config = dict(
    head_dim=64,
    vocab_size=32000,
    tie_embeddings=True,
    beta2=0.99,
)
MLP neurons of a small language model. Each row is named by its layer, matrix (up: input weights) and neuron, and shows model dimensions 32-223. Each number is 500 + 25 x the weight over its row's rms, rounded and kept within 0 to 999. Numbers have three digits each.
Before each neuron's rows, "fires on" lists the tokens most often at its 100 highest values on Wikipedia text that the model never trained on.

fires on: "\n", "|", " at", ":", " |", " At"
L11.up775:489469497491494494498512453473509507479528504481564492497511485492512492527498524493513543479495510524546476491483517501484530552560478524561498509489482536481528500498456496473514488556479494509466499446525522494505531525506502499451474524515476516494483477480458459513470485504485491541487510522519497488496495505493494474510509521497480535540503493522449491465472521477491532534517511461475498519482520501515479496500511456499498502482490531518542466541514507490544459493482535552503464460491484468505473493468534463524486481513544475468463468510508507479479532496494490484

fires on: ",", " of", " |", " as", " and"
L16.up900:497494534544493530536535460457482494475488485537455508532478504510479491536505535553488533505501500488471521486515503515471499499518479523483517509503504527480467486510500445496477496542485503549496489506493463511522474564532497463504487532505511516453491482523480497501487526495493510530478501498502532492540496484532501509496514499481432540535508473505491501499527496466481516509458520496551469507462514538505528536521510551483520500517482496484470538476486543484482518499447507486484526518533488515481501467511499501466518473502526526501502559468479430519466509464487468511

fires on: ")", "s", "t"
L13.up783:485499531529491493552521481489522485466460507519489479511520485506501496528491498486477524498497508507584489516528483505505504542530488503517438556488489510451494518512496466484457502504459483499462477489550574495501487484490481483465510509460510524505512458459455498454514499477521484505497525496503498550521488521506546506550504475522461521502484483483504475483510533476471537495493509499485507518492525528508536503535463506528496508506458507498494491520515481499489509516445541480542523469502569519508485460539523564515481446487500473498453474487524507501462502503465489493

fires on: ",", "\n", " and", "."
L14.up649:517522492519540482463469498527512491496482455518508481510532508469483512499494464522515506510497478492455483529494471458496530497479445524495444484448520459498565484468496504470492521449470537499521538499496562497489499531476516539526466498491507515478552479516502503516493507499514487470499522525498514509512507513477448497497450509511506541555489495475534496472519565494496488520513493500476496496466484522511489494528491514517512479496506518487464522471453481483497512530473506541508502475475487522551497526479509550502466507529509512513526498503491473517477487484512526531

fires on: " |", ":", ";"
L4.up855:482461522518494464528530440502537521500499475484450514487511462514473515497470494523488525509511530506512466537497456519500453551470509479532525522531481507489504521512505442512489465507458531538456478478516507510501457477471511478454499532515491509512545471489488545488517515476498478537492521452474488499525569521482478497515500499493494524533496528455496484475502565487493482525516501445474512509511503508473523500499502499483520537501450536509507504541464505493504487504466488521503508498482538489592494456474525505516561465487539493531480524477528450498491491482484466498

fires on: "–19", "-19", " 17", "–16"
L4.up715:524478521528526448468528493467500485490495518503532508520515520485502522491465511473551451508525506525507508543516469502458516513480485446520454506480501500504468495459537460492485493488535521510432542554514484488465517488508498437542487549504533530454491485496462485516489543549512500474474480511473504537531493487472536471483476506474520513555482479533507499561495501500521500537524505447489481487542527510496521500500557469531497497484450477511532488499493506455498523498494492439555517530489467509523512477527491515471506523489465506478521521520537475451477516508475532503

fires on: " of", " the", "\n", " first", " all", " "
L13.up945:495455523526522516572491498475502511473512480521519490560507481464502513551494475477496545504479531527525483481472513532479533454523513498587499526473486494514552526510530518450472483510457479512494517529495498499471514497508505518518499509516539546444512512476492475543496522500530475525434488458497510518512449507488472561506486521490491525497481480499533522489498465505466536511506488488446498494485520544558516488503454463533535468500442496478477510528482490498500495488490526561472529479472501519516492516511487489518470482504509502534474476525490505496488492444495492471

fires on: "\n"
L11.up957:500490476569496463499511457493539505494512467526500453557523516489497490522494550518516527505486518484489491553483464489529455501476500496554486502475531453473494511480508504530468508473474503494468527516498526479467483580505496495470504467501522540466486487500516486501480499487510487478483515492495549504513523471484471486480452515491499540553496501470501471512532549531476501530517474474465501483479483526540516474475449483501511476512473501509481511442459503499491535533468497534541522500470489523496463506499485511500491525497522517506523539501502467485464572491545454496

fires on: "\n", "==", "===", "=", " \"", " Website"
L4.up204:501489507527500507515513430473529473487503519547493520486492448482539499484502494496477494491539474501494456516501476470527493497471497502558508522510472464485517478456497501476488511541495490496458489486498514497487510495492507496502510496508512522464509467558486533528457520514479503496503507477509511537550482496511478484513480537514486547504474538486504484480530509461469530515525472472474532471472542478472514523523477510481539515505488521512498520494503518453487488502497543491514504521496520507506464460454520464518514544475506520481500467489491450517486468501476477501

fires on: "–19", " Votes", " Awards", "-19", " Apps", " Score"
L4.up724:535523558478542472550533476502485471499474488525459492506491506477473492508463485476517502533531520505507497482493532498461520499504485487523438474514482527489485510490502481491498498462511541554462533518499511485483502507527503457530480542460515482479531524457475494532504507512465495502478454493479476501547485518532521503502525507486493519542480520504515473525523510532531489547534521467477489492530494530529502494496532512500511477528487491525518475464525504499482510523506454482492503464504485467519526493546528546465519484475497481513493534532541476512517535473526484484

fires on: "s", "a", "e", "i", "t"
L11.up616:538481520522499490531520466491562516500478502509469482543491479538476502508501505502485502497496497489530460507547476485527509533498504527516508539484494480505477532512526516513501505554506444474466500515506550499525499495482489489486462519498467487525503468456462473501503503532483465495516520469522497495494488501478463489544543480557496523519498519495519490485510533500461527521467499479497511500469509482468505480509506527539502509515488543503467536504484483536514470512491476503503465491503523508468455503516499512520454499495564523474489485469513525546482488484472434488

fires on: " |", ")", ";", "."
L13.up997:498516520477510510550558458447499491492464468537501494533479501483525488509544518541511495517485533531532487478534447460517543522459511477515472525498456502468483507495495466483459543526521454491534533525515502515518513522518541477542500512508552517513486494528476480523501512484477502490487511475477515508501522570518464484529480514522467516490510467518504440551530502488461516511499502492491480548496476558510468517475467448459506534505498514503518495496490494506513485472492477515504491470538541483538506457496482464505506529491517521510504521501534490489454486470492510473

fires on: "==", "===", " ==", " ==="
L6.up655:500506500523495476498496466489503492537500489527479477514468506511486504513498463461504508530516509516487480503491487457507486468518479481496480530499478512472517496498504537509492532519470518500405547513565552501505489496510517478479523515508512490466501489493463470535480549499477516526491492509504531499522463498539557489509501493567489541542476516514496491504511491473495523513477486489482498482482533503542521547503513521454525573478483509515490547516503500462499497529493509502464514516514484519509490517467509489501515495459505473479546539508559458495507504480451460528

fires on: "-", " and", " |", "a", "s"
L12.up109:496502531470527512507494491474494470515515485467463492519473503547487527555491476548535505553496504492470491519507501461506499446481495498483514566478512501508505498479488519483448521440524525519451495461522468484507494475498515470490438497498514494506509460502475527523485505479532487536494513500506547501518499507475518526513524508483500522544472485488503494504506517520486498516504564505525511513489506499519478497528479548490478520488510485520478545518491516507488503530474495488493485522467527477486491478498535515476485495516527463494539519530513445506510547476500481516

fires on: " up", " part", " on", " over", " within", " along"
L11.up789:487525513499487458500541479539511448475523478513534514470484510493520531496498504493502474465475497505534524470493495524486503504470498479537506535525494485519537481501515517462484479529446505493504505529520536526470487554488490506554523489515554505493491453492489552503441546511509479543515478489507510500477500459496463518482501527548508529496499520454481489526501515490472488525506507497473488513476542512494519497539487490469498497503456538478512476513523480458431511512551499461484491478504562487487528467506477491478504540504549496476473450472535515491497498483486521467

fires on: "\n", " "
L6.up159:490496489573499475490533471488492491522488508482538514480510508479463526502465536498519491477487472515503528540539490477513470510504484480534486547501491493471518477468500486476521513469504463509495551581534533484498499547513521454449454501477545538487509493519484467511481543516495453521487514523506496495507499462530566467485483520522490529554491506487492485500510539482478506508496466437542506495489537509484486508512464509504515484461468530503473497499450501492501521518495494515515543486485460541477477501505489491474517485508535512474515523486503506447469491462550498487

fires on: " |", "-"
L12.up56:518506482496495491463520485472465529516506480525457472526474556503495535504465513509558496492523509525553532519464481489484547499445528534508477528488454490493530458461501509457451499467478523502473540511532502527486507453485503467512466490508510494489502528481461522534505539505503517528466486473503562480544505516493476502501491455467502515520473513467549492505475524513466514494508517477495507512504493486517470499489492543487566556495484497496500493510488488520473511525519542485462493528486524503491522521500541535472537464515456520497531463521490490482515502493524526458

fires on: "\n", ".", ","
L13.up93:539499500519500443505500489490502520493543507498491482513519537512497518497470517519493476479546554499522484546511451514520506573514496455550443531511512489503544456460519521503480510486496469493490541476493530496509482522485559480499506508491481496462474463504505479502497513507520506493535474508473517490498484491511490461501491533509501536526492491516531456523549545521472494549469469469490472512474506519504508468496529512484527482520430504523480486480473521455487519542489477513514489510488458534516522431505523512466506484490529500499520539501496497466447506510510466483

fires on: " the", "s", "e", "o", "ing", "i"
L12.up327:518503480547529471547531492487577468480451515465535508558518480514488526509500545521514524521494515493527431477505485508517506522499495515504513521545517476485491500505480526509507544488479450454485499517514557516530498486505467519516528471469488531492487484487505513483454517561498463507473537497528509484503477489517491502511490510504509524525495496486490499547524529474483478489456493511477496512477528468495525476456520505498531467506467517480437485534476498464517531563474464535475496506497489512487477515494489554496482501496490495463513475516510517483485509461495461472

fires on: " and", ".", " of", "-", " place"
L14.up928:457505482484515498483497479454501461495504479553503470523481500493507519508489461510534527515523480512518504495503495495506528493482472503555504525473480523487514460473499514436509552511540500518521535564495499500482510459487504486518498508505487498487500514498465500468493522523489499485439500470478516521472497487540487521500511538480461517540477491530564465521521527487472495550542525493512515518462517492497473485519522509480532480476456462528509530530503489512495542517474484528460543492507482517531488467526532542490527522465491452521521489487527477465507476505503465464

fires on: "==", " |", ".", "-", " =="
L12.up554:496511502491493505497495475468474501475473495551485493505463498534489580485495496505507505510531482507507517472506478443490540502495475519542511531492470500505538492469493485456492496505506508518441538515541495472522467452471491502505499515485516468499494495494472502528486559511528506551465501471542473480530499497506501522506541500512489530547478479533510473500530538483476563529529494475521503469522505506520455528526476536487547516520458505525471541532468523500501489549482476479516534493489538499502450477487549499483510537468490488493523527501554492513506460481487487538

fires on: " the", "\n", " both", " |", "==="
L11.up777:472452510517474495484518446471519514505508522486514500532483467480527484484491490475464526487508552495541497504507509456489516482525525520591508513515491499514540497508476529474504475521463507481490528473499501487530524496488510516503508489506487550484503509462533475487495492530527544513465544448508506505513458508499496484544523539534483537488502515491486506488501453485472525524499504509440506494461484480515507523515457454517500500531449496453499496531495508507503498480489540547502491493499509478483475481507546448531495498508550521503503445464508518491482487506476484490

fires on: " over", " on", " total", " Total", " ="
L14.up219:467543539486519468496494469483498473488495494504502481470534483516501495521483533496471498481490532530480498473518516504465519499471473504493478518481515525534523468468489479476499472501466547526492506501493462533431520530468515496486499473517516503509474513488457524509485537478498519526501541534505483521516497490496504495492482507481481550534493507524480477510511528534483501486532580493503497520501518520519500536548519477514479507501503484472513521504475470473450526452536484480428489494548553470517524485528459445473512523515475526504461569459534491491539537477485516499

fires on: "s", "a", "n", "\"", "'"
L12.up154:495504490513526503474516500501556499478455527514525453496526470546493484542469535528528494534510501530542462504532465505535510506495514472514523545519489524510485537503484497539518509539479450515480521509532575454520468472484505470490491508543471485493501468487473481510476515488493494539490522470493499542450507526501518491547477531514507508547474502536499443508504510422474462476488465489467501499479505474484525522491505488489510534522486545534490502516465519489533479532465490539529488527497492502497452486504514495503511466482550462463517552495492482461464450511485462524

fires on: " and", ",", "-", " or"
L15.up453:459537473504526515498518457459508516538499460520480499518511483492489529501499489492505512514566495501506509505472476471487562468508519488521481522525493536490549487469503514490500513516502514521458536551481489503527485492498508478516480443466501543479553518509472506485481495478551513511462504468496543494523484570486457510496514512425492538533474527537566481524491540492497517521521559467514497487510482531475495494499478499508500485480464516483496493499494514473506534485523512523482506528471523479533481461485546475496558528484506498488524480486509471500495490513449509456

fires on: " ", " |", "\n", "-"
L16.up593:485479497490497471469482466504495485529540454505473479491525507475470456494519517463521516482491492523457491535540453523538494543526509547525483534482526461537511534480505524446508481504465496516525480527506556502501495539495484469494487517504503520534532487541463486502507530483516469560491505477531518550499510510471493476495514500512515512557483501476491467502542553466466501520497517416467522535475506520464480481544495500481524528464527543497508498513478478479488488511497502556483506525483507519504519469490495490493516499503524525552486522507495461528491510491545529523

fires on: " and", ","
L16.up418:453520496494535530516499477450488497492506482551510476495506484505484527492494522505541515481491514511490514492525455455514539500480522478538465526496511513514495526493461527504519542513475509475429534510557487470521486502484558500479513524498526504478534521512452487544494496491531540540456533457502539497536505518508487479501513452483469540516490497529564472509563492471467503496495519494526484531514497528511511506492516516484500493464483479474466501473498537487484534529494502521461512524495502487508496476495556510481486457505509483486558522459512477483453472461465493493

fires on: " and", "-", ",", ";", " |", " with"
L15.up538:474510502491474479499516445497486506491509460526473539521498505474494468478538502515471543510504483482491507529495478493494504546515457526518515490467479520484522515501503467482516482536463483556523475537489510509506520535496518443485495508507507495482524467477482504500496530507498481490482520517485504510523518499512472493497506493520459524519512473459500468474514556471455525487498542459532514545483477560491499520513494464510499507464502541513481521506497510532459505495467500552472491516486515449512529433508464486507483521518544530499534542517502461480457534507519486478